Weights of a small transformer language model.
Training: a variant of Muon for these matrices, 458M tokens, 6017 steps.
MLP neurons of a small language model. Each row is named by its layer, matrix (gate and up: input weights; down: output weights) and neuron, and shows model dimensions 144-399. Each number is 500 + 25 x the weight over its row's rms, rounded and kept within 0 to 999. Numbers have three digits each. A neuron's up and down rows have the sign that makes its largest values positive.
After each neuron's rows, "raises" lists the tokens whose logits its output raises most directly, leaving later layers aside.

L5.gate1184:465521514514483497455464501533476525469509482440472508470499532480509500491502476489521490499516508496552456485487511499495466503491488471474526487493492521498481532512493508501483490488487478466510462492508468488477508491474490517501490496443477482454525504483502472531532517477515485520492551517491505530503511532473546497484527503482494508479491526509524519487492488484479508486492484507490493489500467495475495488468527529554473500509473525495485501485513566487446510484503527484503485466463471525541476479474538485509468515449498483501479524480486506527520534456447472507512542510476495550464471472495504507504481518492503505508505493494508451497508495462516467469523481537529558502492506509513523514496491486445512495484543493511497458480547498506499492523465511
L5.up1184:517528473505527547492534506529509484490534492514492518504500532530487559521462493457467476526500468476508511500495517551447503519513539531502506461499451521555511508551502487498517511443510486501511471524533466521508535449498493477492518503489484483531476505519453474487487508470500495526467469528495505491490507500487467505501553525500469530449519507484522512542485540517513502468504471471477473483515499468530506495517473489545511517498530528495492530526479505467498479500507584456536530485513498502516486461479489508484495497481506550477510513496525529473490518502455524491483501487529553490454512499486495537492520466512486525511449579520499532498506516490514509516508470539446481500479497518499512526512551527484531485488506471491485522493513489477484460488468497
L5.down1184:497536496510474534505489461501425486478495437526448539515510530494511497535511474528459470516511496465443508523490535508479496521465482489483473493492515510494479497498513512511486495472494550488455487475493470518585532529469522431533514448500483482555474514495504527504528501491466448482543509526501519526523483546501520487489512486518486500428526517512522523527475511501559503526496510483493457525487518509479479491487488503506531490524492501535507479513540509467488487508500525532529484521518494509522493508477487514503522489501527502485478472498505456490502503462488503492518511503503476488508477528468498488497530497468495516453496473492502500473542494485573524487544501480494464535500473502521531532502530471558552494509517498487534489479501486436533482521525501
raises: "ance", "ant", "ancy", "ed", "ing"

L4.gate1080:469519516527565499483521479525512479487501531473520515468501504454462496486488520452484494506529486524492509513466484476527474482494513502493523481418482492509540497462493511469497511523479504513494483511471497488482519517551489542461480487459508512509462547520498501517468457475532478483495496518480500471516500504507488526475539522512474535524450477493473508491450572510514506506486524480448493462508515514542551496518462460465492530522524517540505475536454535515520507495476519530501499489499437500488491479513516484489508463490498488507519519484495502534496519521456463472492479521462490460540502445480518507468532492470517503496505544584514507490470505475502479493535479473540504464500502474503507490483512504525479483501470493482440469504486488465525506507508475
L4.up1080:498495473474516519505507531486501483504512480467498529497544542476506481508514484531492476504490532537473489499524500452513488489491513469541501472454475538469453493498500487528495489545518539481459487496485488536518476491512501512472480515497493478482491523491531485507516491512492480478515523494517528500501548516509456523530501479522472529478436531503509483504487501475487491519500486498506536474491505516554495478468500513520498497514512480513504522483505492508542515459500479508465504509474458488552434487500520516521522546550506473537504537471460493576474527466513514445494454500519471428458502485520489514524520509510518470494518505507528501510485492461475532502457500495510520535524495468496509510478517498574493493518481499543478476510502473515486512522545564
L4.down1080:487509453509504487551502529516495518480492458512509550513509530496520496497504519495533432505489509509485520526525513454501514512518505518498524495454501508488528512468504469496495496527490477465459501489519467505514519498454488518517515539492465478499473519521539488517487442491490482525526493504498511479499541513496492477519527508494494512485454533528523475500500508468566506558538506460507452507497480476540535485486503523472554504523487453476491456527513531545505513505512494512513492527472452476500484489527455478493543540544499505475483537498515517497468495475463452435507449505468513450524495484503463524505476475485518500505477541536500490467498526473499506467498507504504496533520496475516442525499492534541484527461507448515483490519462480501498486531491534
raises: "ary", "aries", " plan", "able", "al"

L4.gate202:507544502484532505476491503498571506517486515514522498496524539483515450527488508517518460449511480520505516476458469495547525539461482530497498478484514529507523491486493455519492509471492467478483474492492481460506490518495513489488500493525535459514518512497518494492529510511526531495520506539509497528553531478480523532518499493483489510517495481446517511537471501520559518465512475507532533501490527523491491500491482456415485524517483504520502502523473508489454524500542526518512535494463461481522474508489526542499516544447498552496497493545485527465456494509493465465513551512494518500528474483511499523462481568487527447501518547499476453512482429498447491500476514464502531506504482499478490514456494498514532494512493512524472516472477497492482508508467497
L4.up202:511538497519513546488482517511514505526446525509480497517482502517488457550458496502555473494489478480519516472514469515541458500461502512502521475515518474509543517487525497487494497493501442485479488484481501536519473487536502544482495473483517497503531504491459511497485474529478492496514466473561500554452504546495499502519492483509496479491481489489480444555477491492510473476463476512498500500480501520472468501499505499469502475491477519508462523471479520501458511516538562502495464468491530568512482509535492529490536478494500535478476516509524501438437528490481517482520532557496513508536540479484499519490507493506539511458513534484486473494461490489457541490516503512488521516511514479466464457496498528496535496531465505528476519542508482520502483511516510
L4.down202:514527524494482535530512525556489507498498503501475465540487499513495489519516535483583450490546534512429505490510526489486474518477502490527539532517504471499520515540553459488488471468493485503483479485484498516529484490483459485493521509489447472502517480522520494504475503524496540497443450481499529517506503518531478476500479523467530505537534523549463511514481524498505491512461492535517513474524512515473501499497503516484493516440462459529448522485493497504480494557473532540492497499498516468472529483546480496514514502511476515502489517483447488453476523500476484477523511482519487517463502518509490493502493573502493491480528516513500481481465500492497495477539513492452540500492498448466499527518525544545472480548542482535494496492536476541452512512486560
raises: "hed", "he", "her", "ield", "kin"

L4.gate51:515500472492475503496491506497490479498534464500483544509516539523465502508499504522491484552512476499518471536517484544562467474495504455500477509519560553481539483535485503461500485481497498489515486513484482483477501511502508500503509488524498481522480526505480539468504543468485488480480463507518502505509512467482493543552466521486488505514486504536526457503465496487504449474499467510494484508528491462478542504452528495478543522478479515543458485527479480508458490505489495503491464485456489508486482496498499487533471501512511500515493477501519509470530489543518510448519490455539498497482545537501496492494513505535483529509495472487503479479531550502570522545458515505476486505460466505523514514524543473441501464513501435484462488517508516442486530493571477
L4.up51:503453475535512530510505482467533525501529473462513513474535483482502536484476499495533527505492509507479514464524480479550480476488511531497469504449517536524462490511510462502448539463497480476488492523501502490482484495523470524494462483495505527496518517528448478469470536459511466481474479462523494490540512530526502453477456475515477489497463527547510439473463470461552489448531497489479481502526528474468501549486533477478515500522508547521498515500465519462506451514504503522522494509482512501498493503495530490530475495535490545521493471525478453496513497529539485465498516534486450515483465509503496505478476499498460499515531483492516511524494547526543472528457527529526516522468486473456477540484539520486500479454510439519510515502464491510481539522522535
L4.down51:526474488494511504486527536504526514509543493457533542517529529536502488523471490485534491473513473494461473485503483517500521491470469506507515489520538541492492490484491500470495463508485550522469446458480485539529494507507512477495547498499509496545523529538461520462503539504516504501528521474518489498470485529502494480481472478532475457488478473490486489473479466482512515459496514500490463502464474456496479496500533508493502518507497504455508501498481467460478499524468518540491508512466512515507491501506498518493516474521500507528530465481487496518461515480494499521500476568467507490491479485519511468478484487527476511488485486480552485454500462479489509536482497517490520503485477541477478497530543503449528502523508491540492498529476504497519528501545557
raises: "s", "ato", "se", "atic", "ac"

L4.gate97:548448501485529537549492517491488451464500497502508519515489477458533539493489527536487468471486495487511468466517474550469508537472511529519527483522484489499472508531501526453510480532529498462546484500517503491470508523527549515517507546484515505533491490489458458521526500523472488469513513479523451526497485463519491483476506489453530517529512477492466506496490469521503503476536491479477501473512430528538494528461498511498542507511462522489488501509487470507505472482485495481490545502510527482490475498470507461508496514505483487474486508513502468483496514514513510505516520465449464518499455470490480553423521464507468486495475493482496518476523504497496473515478494495472427513516476470489462476510480480464523501464534460487488486498481509469497498499504507
L4.up97:482461498513518466507539488543500500491501546542493489498514487462512515495489475518449463471532475486547477499491468484500455522503504500532485496484494531548488488501512492465508465474473460507482524470458440515515492502485512514497515498520475477510491408492478503528514495492464507462513508504516460533464525474524476498490546437471482499524487446516485510512463520515484467496508520508488489494528535516501480453504455475510517549494481521514503497492534488537534526518480540482471529509465518485424484499518482471504506508527494530507500523479524475474485502500453486539469480490476516482510480525497523512470523438494492457506528500506473485485501492474473482515543499492469523472507499515437528480524522491513483508507498504477532509455466486466514508531441521
L4.down97:495490494526512485511520476501472476490453479538543485486540466476518525505465457577493509512520490511529508501531534527493483506530464508525508487547496484507484509504474508472487449473494502499500525473510474479495505523503481496516512509514467475494476474510458541495519482516470558456522489483499477537483528473497494511470509519488530536536478462482500530492514517482481487521515540523489511467523477505527528495518487451490546495519494524481497475463504448548486531516519506451488525477501502535468478509533504482489543456544478516480512458498509476515517503472443561494524477452459508487518509494499469519467520490474477523496507487482463469496509490524486475459462501479473489499464479529489503521556546499480503480476509468477486471515510479429491489442478505
raises: "live", "pper", "d", "ed", "ath"

L4.gate1112:546519483539524476531440471525498502534489520505519510489491500473506505494484518506485509494513521492490511487529488496573507467525533511475490511503478474471485518442508487520495523494502524488505513501554500500542514519492480530505477510528521475522468465499485519510509476503508462481523497495447496489483496510500475520516510535488528504521510480489489461476508530494512534451492498521456492523505483493473469485517463481475491545524516481473531521499532482505487497465497483467510530515504483522467436443505495471481478530479504510478552554510543440526476473478514468463480478505503522533487488489510491547490488511481486521533525523454473524470441548517476514536534522506552497486526490493504491521523522503475487490493502484471527475525517495508453517475499499
L4.up1112:477502468498508483465538494539507500500460526491497508507469465526543525486509510506497519489505515488488530524481548509535489489465471497513504497492484478547519480516520507504532482465462505435488505523484489533496476523527505519534500505508473547498503494500519522508483501546493485513483459481455485536514482493468534516502503506489513511471497531476539508504545476494480487530496595497483458497514543525456488504478507468517497504533538473493494514508515451519483493480494530512521514532481522516448491500462503524473520493461519541530487524504547453521503519508473501519533487538471489497483480490512514493487501506528480516554473479505497537502499557463514478542531521427522497537521503509486474485514513498514504479481524535521505501487478460496480511470479522
L4.down1112:512544539490522517536518513440511482518501496496503495494524492495520495517495532509502502489530506477508537555500510511533502502492494501509498457500535488485548422486535538534515490459461505481495481469487490502541472456541492458520494507533476520488477499508543545524470450485504510488488527542493477467522484491481522495506530491478488552488510504493533485469497520480520472529473537493454478507504540503483454455510481503519485498517497507497476489487487495504499483475515519536474496504460487519512518520503496513527464467442470481477531520495542469523503492474514483541545507512536487480522499463506506484494553478525467507517528505490576534491566487504501491492478545499462502546476556458512469492497487528497505509512527508492509502500475466465523516506467486
raises: "ge", "ged", "ging", "f", "bor"

L5.gate85:507517520530517453490460486475519442519502541470496514521509465534486495493523510515508499478501514535471558527494497480518464459517534466515520515472519498493508490508477480498493523493498459504478506449540544514521515507491482507492528468521484515501479538514472571489488488508521481473477482471482457477491509507513530507520484497507460470484521573491498483481538481531503479510521505483532490486483507508478563505491498497543504502521473549500484457516507516546510468497540455512473540504481474458489498519463521542503493514492482482515551473508474481537518488499470454523527475495487479435490536502451518504478546508505474486516521493494490484490524551493509492508482521493512521504485484493533528474491467501474496494483446512498523473472524465500452506488474523
L5.up85:479551512518492480497512527492498518553451533511502457532475469527497465496550503493476522507521491526483504503472533499532482494463483531489496517472494498513485510559460530485545521479515499533496478476482504501483522511481495523464490488515478533475461490478463497497518548526495517500501495515505502514492465534483496496515502454488478491474510535498475516494478550507522474468521513467508489496519530531485489525532535467524486488535507547503482473503484498493481444579503491487490492524510518523475441489488534460484522505552489497554523460497527510475539481474538500470494501479461493496523533494498484453495547512486514479490459476503495500464477528529505478533492499503508486482515485416505496452492541466471509525453486473475519509491470499501468515493469492
L5.down85:533470517546488477495499504512526486439485468454504511500490485493474504515579511484470480506472510514529472513530470470514497491489529547511477527481465518511491551485482503492519516514485509506497506481551510500491514531472495492508536511514494487460441458524534551490520459510500493489496513488476528507500536488470477493503520497473473528527518515473504511522502484468530516464494509522545476532523499517535493519493468444471493511465507494491500482469492526464489480506495500506507523543550508472488453522495488466515501477464468486509538513534489463503503536465462480534524492525477491466523506482472521549557514470505486475498506511487480486497522523494484521513482501501522523527473527500478490481502448486516464540515491485480524516474553509506508567501516484
raises: "n", "ni", "nis", "ny", "na"

L5.gate787:491536482515498509544506465494466448478500494499519480523516515475468485495475507435459556514500470457429493528505490469518525446508539472484507525523457523491461466473485530461497523498478494511494468507485510466516473527491468490474520483453514494527559522490515487471466525502537492533522499515497485504500517516456511534484495533505486487487458498502533555456496478459507471511481482460506518453548532495516492500509455498524526516503461448498510547558515519539500524508492482518480518484466479498506521475491507488496491526501503487533488500511493496528555516501501492491511519518492495489518518513445478545478493520483508462522494549501469534522470476514536527508493491498507499502498522522486531502483472537516493485545499532455500443472499506540443484545496505
L5.up787:515527465533523495482475444473497447502483530539495466512503500522505488533542479498497491451472474514471464499490498500532501511516550514490539479488496518473490515499466540517512498497515517541474478511509460532515505481516475500525514509574532495516483524503521506536523509510482486501515519497523468496455472507479509488454481436466510441480493494502503516539506453491553503492480485513471482509514475499511501482496496509491459455482455498536485527522503527496452439529478504469462531493498500511480512488487500557468451511489456504495500514520471480557478501544533474506517514504550490528472482430478513458481474520471484492471527483513451554484501468514519520513486484476540529506512499518510508470511498486479528454537495451510519481521486503489533504502510489
L5.down787:481512479451514505510473479529510494504516532487504483551506497473482512499503508538548462508496489504475513530487486509518488499493517493487451528508499574457536495475494505530506496515489504519487470518477516483519495489511494473507454523492481492520494588522520507556532513516460522515532538514506529498452515434497499533481502470493491468493493480498545522480512466488509499481459507499461498528483515505471493539525500539500417538475503505508496484491512489511533463504527483457506526430503444472483458534487484498513526490499515532489493504489505492505503484490517489478501495488474507480509484502472542447503475493499530471510474509511522541533522479537508505502508471489473512453532503472548520495478521497518526481472507488514503522540542521479519497490478537
raises: "als", "al", "aling", "ale", "ales"

L5.gate743:550481525514520526487512534511510447492498520492490492521529468494492498531465470498535528478509495437471488467523465523448522480502527488511491496478529548505496472500550490510492511463503496476498477495494493534512488467510520498556492468517509489492556520486477514472489494533534542479488521465508541504511535486496483500528516510490483501478506505502522478486480456494524493483458489514481521485532479517507501510510491468501479508489521513524519501509544461458504510491490518492523491450450466505477542513508488500490486521521502495547523473486522488504482491537476486499456533464489519478513486493511499520501508483467516522526538497494500492552509466541461497460464496469556538521507514494466485492512499458525515503483509534516522507539447487481434458512491474
L5.up743:532522535488514505516462525477509485538533572502476518502553484504468518489497472481523489490489494469511487469495456496487459537540498492490501499502536477446467497478507483489501541507458528513511483485458462481532514479494549461515591515523465541498509488491492527493493517483467446510470464479489478512433507490524516502530498510409455525474519511495476527505490488470533497506469516463503539490554494504494504461524529490519524503480500529495499515528531488483518495495486452497539490480514466512450525494521545527474506511520475531516526486515509507501492517485493496531482465477514479543484494505502500497491499562439504518527530473503513514492493502547465504501488502505495515514491490500460488499521489458556487480516515488482525488511473517504493522501471514
L5.down743:500495502480491502516474509520482478502507488467493494476580472534527502523473471485528486467554456483508482449528468474497480548517522480519471499520468559527499475467497443481460439432474527513494518482531488529516489503500475506534525555511449509488533521503465485489502466466551504505484498479511492512525483512511488497473536499489514483524480507489512507432516475528497480473461489494524495471483510509494533443503529471529545457511538485543448528515518478457532519489503522531556478499507475544457511488501528442494517494513521479493503525506518517512502493481524482458502494476474465537557519483482501510489480502457491463574474462499532500463545499501478489546480495436544526524463530480466502534519461500524511473539512508536507467506492491491494514510489512
raises: "ez", "ement", "ry", "ries", "den"

L4.gate1156:527524497487542490527476502495491532480499454493540512505460522517495492516494496533466513480499518487468502481551494512493491470511513515506495518513475450499486494489491469513505510547519503498502467551514462520475470534515445477483508522511488511492430503518449523510533494481471461500497494446461460477495470465462496520485484454478504513467486448493514513521524462484488489537478490536484505497481532510515530519469522479533465499521491476498483532490460522466523540471509489473501515525507544487515503463480527536432482478505511469516493556492482527510469459507511440493502497514513497491488489502503494529475515539511469475489472491479472492530481502460483583499505515502497473473473487497514500520500486526488476508501509457547493466499490511531513516482459505
L4.up1156:514484538513523557539470444546509520507472525519438508524507492507513502511523492457522533470477479450472490483501540473534495513488521480492502484517471547504493483467520518488540481459457503551533485483458501506535487449524514526461471484497503482518469491532524501504525494458546481495489516462469505505483490486466523540495481489494517495480517538517490487550508487464503520505503496480511491503498510488517492517502470471484506457498479518517489530477515514507536534499415513483490525497515508516448519499508521509513534529492511458518484484551512523518487501462509517486503512468529515486489496486504445519524501498526484481532510548492503516523520562458551448544508459475522476470482471488502500531502520477455488480483490497539507495506485491526475499511513506
L4.down1156:489513509527502528522498457507475533480465505467482494496471546481502554508512493496529512490532493519507521486527515502474488482486504494496494525492461550452499504485495465502502506487540495509513473533441466553491508506484476492457450471531542488514482535496530483518508510474515506507494502451478488521474491473482528501497466525497459532523502517513536492535475520430509507527523488475516502488467497461523539490488548522492476525513508530478484424503503469467516506503473476485456456533517481495515523558526512484466473504534524501526501534520475535489499526462499504490491501450482523517507504505545463450499538493484526480492455481463453506477505505529504552532510506471482447494504494522550485549546486518446506485511495485470497514468439463460495536489527495
raises: "iti", "ity", "ities", "eli", "itar"

L5.gate0:476499465496515531518451455496528484526524499512509490518495539496518510470500473492502519532507521490495511516493448479522477493529464525487479508499499503506563493502531533476482493525529512505477470528482455484526488504503530476499479543480530474491514497476516520510517476527522513516471491528472518505512499548495525517500484506456499495511465534504486490508516517462479489502524512502505501530513500487545486478501498519521479519454541537503521503521476472499553505522528457533521529502537497547521470464482487548508522502469464469496527525455500475522461456494497469460470497541477483444510472470498480505451520477460470509522508465477508520512530527491501500507490495488519521480531481465477489549523527488443519501499484463500519503511526475499470519464479424
L5.up0:525505516498505511487519501508516520513520481509489509535484516477533504458529510498473490563488477495509559486452495495519501495492517507515503549536484517510489536530490514530482515500504526524486500494525480470527456516498494510507489511531447511491503475539521535492531496491475531515475545475474505529492448501459494504470526519499491503447514498457486515487565491497512474544511524495499473536548530468490482540481476509503507504478508522515514518535507492465462464499487509492490502494487507541513490479492534473503510534513506505508529518501464506496470446477485478510458510538513515459470539497485501501475515466491508500554501467492499514480516520510553443500514482502449480465504498496540480507518526557479470542456481492545477460493483490489437557533522469
L5.down0:526496506496488539501502515497471516505483540530499480511490483529503500485454498577478495528508494488512500478549501484443527500452501484485483518510460503560506485505516533518523490500497493455512524514508515503516520508543512479515453507481462497479498484511510504529529495510510477522510497481533485506512393517483487484534517472524456514454479518535522516507506510498498482556480464508487504515476536497487520455462486535517474522498495508504508528526506503488527482543501523515511542447507509496520512469545475489532521498522498496524494545497487524529482507538491534522508533512503456517489534534491527499531560524507538505438547500498485542477485538533510492501475493508528509496480475505517482520498507486516542496495510516561558440501479506509464532508480486
raises: "gl", "gers", "ging", "ds", "ged"

L5.gate719:532545505517472504541504485512496492541497526517525510490478531508469532462483499487512440489505493519472478513533496526447485528514483524519467465487513448487525539459498482496496481481506491488550494464548487522445503480535453489439531554479500480482504523476470507539504483477474463528448496536496501546492522499455534475523507529466455489505536527509517518518501527518476479510531440494526527532510488499503488534521449504472521500494481497536521493493486552509496508506495512521543479533505539539511518513459518494475456525501496522518508517494533513500511459504456499488482521497520495491502491478503498502504533507500449511520478539478520510502501505526519485516461496489530531505508492507478492495489528485496501535463512538508470497491530454461470510441479499
L5.up719:530531509486502506480451503554512489498505472505496501520516557514512485557486504490480474478494518468437464532504496478516498500519485478507488516539461519449519525483504506478489551476468497527488483491502498525457528526483512500494476536514482492501484495497487467470501496496523490513487497474513485526509502527507504493476511491511469518511521531514520450499494502475484505511479499535522506547501483529520455480541454538496485512481500495483475537572496555462530469483492499526491526497518462526534550505530478475537509511492512550467486488490538500494541465466501503529501521505519518476499516511527491506459497463486513486525551477540518448519539525498530521519470530470462538529494494424490527526527492528497483470435488563496512453502541449510503461520495507
L5.down719:478516463472485519509483519512483551520534505495546525508503492475529493501539466453511504492498478537505485495497479471482466507541520496470505490514483490503452498479482495474488547529535503571496454496510486511478515509479508487491573479505510492523487541488499501528530526474462488524502483514532503512508485507506479502466523487497499499443539529474482503517452495516488453505507527497519505543461458498491457537521486522489491453518475528535507537465463490497468487482515502485523482520463464498516491486503517488473516512562474488524490497533505495514580493488516523497479502473546510487516509476488530508496490561523490527541496569519507504496524478490486518513501481501493524481486471496475514461533497479499479471435526513525520524528477475492471516490525559
raises: "ancy", "ing", "ants", "ant", "atic"

L5.gate788:504497512548505514546485499495453473482490516503503502471506525503513500463485507560515511460499487531502515549553487478509477522517539482498473517482489470540492485491493470505504490495473470476497504485478524447484494487532486504551489498494470480480465519482455492517506500499475526511525503469548488515499490500510443461489503576484497512506498512499461492509510473472495465494532477473529476489511465528483504528546531506479482513484512534573541518488513495533458532509464490482518524475461496517534540494523497518517494495482525448551473520524526555469466508505487496506512521485460458457533484491505451486519534478482523458513518523506493480494503570517464515496501496466567482486518495521486485495475542483470503487500521464486509556518519522485509499527485519
L5.up788:484494505480517553495537509479467476507521483479513492505520468438520475490460485508531494477478472527511521488520461479488481495543526486483521512528504477502508509438517514494515483484517518502504491485472505477509534523514477480529481498536464524509487498468471490507492455507501462463482524499490521523511538457523453459516514507511509492455503471517483458525512503471509526511499499507532551502516487558456529501523527524526508466477509521451527494479512483532546515510516508494483557527520488496516487555504523509457461515496526455533486486477502499530551495527519447508560478471496471467519534542518502491439475540469482470498512513481495507464529510544464467493512514483551538493487524500470529489512508467512484481484530489503523520500481498466498530511454476
L5.down788:542507515493451475543548459464472463494472495528495468544490487478512496512491530488540494490494479506488469523493486505488493525483473497525482457504515489506466510501488501517519508522508535503453475487526494519517547459536421494491493497492482528542465478510524502507506500490481465520462519504508518493476513484509483487458523540519505507512517550477509482499492514499511510467481510494458539551527576533486511554484484492538504512462489495489543496514508516495489518531482494502544550478494526529481508468494465516453523476511496513505505520493513494466494512479503539475501509506434516502498513514517488480500496483526504516496518435459509492509481500505476522546508459502488486494511492506492500499527453546497524495529488515512513479543492516470499552502477445
raises: "po", "ified", "pro", "pen", "h"

L5.gate333:492509485521541514501495512499483494485501516486515456529489505533495520522466500453485547533505450525506492491434500537511499504546459489520513474524519480520449507481516525519514476487517507513476519518536512495477502505510536502518480507548530488506521484536515495527535512510480507490526511527510480479547538470477478487514500483496504490514497455497470485506530480493479471514527461481488504514486501558468529496455537466553493500490499531503499471484489494475487516490489451495518506500535545488453500511508488494479475501483499537494489513490529520514498516529492514492558466557532514483491529489529463496500522446458441493510529481492462506488459466515523514485470474489534483483535523499513472487482512477480484481474477522486472539484511453515480494457529456
L5.up333:471472510523516506522476488488480504543530482497519526511468518480539476551473479541537455491468462516487521485469513509511482497538453491515523499501536519477527488469507507465508523539451498480501471520499539500547533495536479481484513497540514508511497499512526511502492518507518504486503498469509520497493514497521489468510522495526510523494507530486497482534531471524497501486493512532447514551510502511508482508484527457553508505470466526515488541535457501479503499469427517500451487499519496490509493513427472514488478517472511485477495487513487501509478477495489507497492546551449498486479547500491523491451469479475553496501558508448477534505530499535516492498485499470520440499475509457499470530462549469481492510460482499545502521475473490487507492524514492
L5.down333:446488537510504478514501495575449491524465489501539546511519483512524510534488478518530539495460503484492543523525490479509477506523477477467516531489506541498520515471520462525488504502512509522503495485468506520485505465539504528468518491468505487564475509531524484481473488530523524517526442540476519478481523560502511512516496495526506496480490491525506511500504466528523477497478518517466494501512534517469469550554541476495553515478517473512577531543500526514511525520475490497489478494487525537498497511498512481462500504465530534485504544504509489521492484503478483500464518500480492513470491526514521469480466475523497522463525518494510508474520462517480462488500509472495463500503485497499520498474511479446446539508522530508464490511507461505489486497481490
raises: "uma", "umed", "uta", "ume", "um"

L5.gate484:515499539470503531485490545507476510475518517472470531515535520501485516489496535543480479428513460484513456514453465505505491532476522515504501504535512528523502510533534513462467530532465487513511508527526511518504484476492499466476452538549525498531536499468544554459495559499504516538522516482499521501495485531480490514512510539492498486479512530502526497531531554504494492482526537474511496462489499478507494523530522485527467546515460502454489512521518566508542509488506422464499488495511472505503496516456476476480505495493503465528505468461481470471465499519476464499469505452520487474507485514471498479479487521485515537504476442456467486506477551499451531493527492499579502520505469491503504536493498459508450513499478491490436529485494503526496503479512429
L5.up484:490485512512497519479454483460499510516474497517515443484455488500461507492505493502507504523509500489479531474463516510517508484530471473504465529505529522548544506539468480494480531533512506497456489464518476493531453481512467516469529566539496476530484545486500533471474511490512494516524462529529537500497502508490526482493499545510500465505496522484520460509516476526500457518496528462512491508508475476506536485487486474489522519479503454475502532506515502530496500539481516508491506508527495501511502474488467478526470495527499469536503507508483524467489444490505473504493468522492469506513505468503510531512532565492509496501502477503489464516500532516500533461515457522531477510504482531530528490507526488512513441507491469500456497498557523496531521460495518
L5.down484:484507508512463473488513492536492474523497487494480490505489511499486490474468490518537508466502527517498511481507454456512473506526489518489484505496451542522545493502501464570500515478535489516517517480510470476513451484511563541569470510530452454508504529547443469517557497480527479515516508495468515471523490545532463476523481513466505472471516548477516497526546483502502504515502515502472460500501503502510556499475519528511493501499480523518500541475506474461517471516509450523478511506490465508491513541516521506533489476546512469472500560507473464528479490508505485474469513495502512525468514487502487524452535482503498511502530453458513521490498530489508514464498480531516520532470476551527461508525511448507554500559496492513470483455519511490517521514483480
raises: "ia", "ics", "ium", "in", "eca"

L4.gate915:507504509494465457506471490526482489475459461530491512483504478521484507540527499531495500481526533519505476512564442490502494545482511517487488503516492509485499481493480468499535500531481528498496478490492498516497512565499521497519520465544508503546513501549487538532509494567494472476479467491486472474483521476477474556478507499473506507495490499478470482513485496508471525497486494466531469450469518510485479520457490474529498499500489496510473549472501525559495493474483454531504511529488491481478485462494487522523514524512512550506478480547501495500508445465470446515520473546472523483454497497510556498475492472504490514492480474482481489503470500523519497465487491502511508514490488516509480490497494546501516496466520485537487493546484507493476532504473553
L4.up915:524504524494492524474521568568461460528485482500499506462463511499485487526485468515511475473473456517489522503497555506524505507447522522526456495480447460505476531516497507470506521509487454486488483547512516504488509533524499468485520539499478518530567511488522491524493507462489545540477496525459485469488521490474480506565527509516525437454516502509534516492576465506531472522479492516488480488517524504489504508472507463499507517560520506496494464498501458522507564522475452512536476505499486486505481488486533445434515517484514517509501489482507510477426542485513532435488476504500472528508512474510483510515477501503491428524481518515510494549481439506475506501475525512544555501462516477518484500523541502488492487509491486483536490531490503511507537486490511
L4.down915:498511525512502522516552504522502459518520481526490558503502533476480502516506483520498534524481515530470515549549469500513502482500482487517541488515530511492482459463530432507533514472507499490518490509515487498516457482487487476527458462499469523501509486565505535473508537517528505487486510504468492498501485447522540536524522471485522496487504492502469454470529550506498505502503514515530489507534490542471491507536520497512507514491503474515509500480496499418522549474513508498484429514506492522468478438482500522478500485481484507511486474488531511534544505472514489487520510520509505507466526516496456495538504535478528476496501516517480539490518530515516485497489448521479536494470508488515522495480511440500444472505475481562495504487526487512503551485479503
raises: "yn", "day", "n", "ym", "na"

L4.gate618:500526482459485546489491505494490479485482496513498513497522488480494496445511558517472455516486496533484506490515449483541485469518521494507470515494467514478528525489578472507493452512504502518471520515538509531454488488492426480527487478474484544491540539476454515464521505468495506478469478501497500477473481476475536526475517451566532496532430499512482521506491524502502497485505490454496502565531497477512488494480493473495511457513482481503530526466538470509488519469454519519522519485509506501456521510488504520547511474513497505523502514497490446468493512471560556482464550530500546513482550489465488490467488508508493480519496464501479498457482522511484483536519495493512480496521504459511512496479512492445481475478517515459473501473418460482482502490460497
L4.up618:448433525497529554471456486462481494487519508488542578458475519481522509529521497529512498471507495438497461469486537472470453519501513493466526517517472497506517526509525450536523505498490458495489465513536495504493426513496463497518475493490498487476511529487514489507487493481495486471453490481482525499504454553519479507497524496500497488533547521477522526527500548487503475497499494557485513446473545525542515491483494470493490532482544489511492475499479541495466527464466524487489558561509511508496504501542508484495534469519486494466514506503480483512538491518483515487505527453541512492541485471506502495499472549483470502491533487493507513485473482479502509533534516462468493497499471487483496521466489553518510499515555493486508458553464483505467537507504512
L4.down618:448483528472491501493500509521485512476467490520506549494478533527534555469474510460524454525445468467486504480508477484509489540503516526491484511476509523508465485489509485465489496536485476461522488450490514530517478461489511495486487514518486523447477491515537495521530433451465511478470509520507468491477506517502527505495514548475511512482534524535490501463513480516503479508483488482501484489528504479502560482488532505494476516482476511544491569480468525479471530483559474476530470479465495452481497500447492477514522510529523517492499485513530484532520464475497496493500515516509461468479511476492505485529514535523470492504531458471494550489495491477516487503508474487485493487507495492478415543521499497494473478509467501529497508500466538482503472473484517
raises: "ment", "um", "ously", "ient", "duct"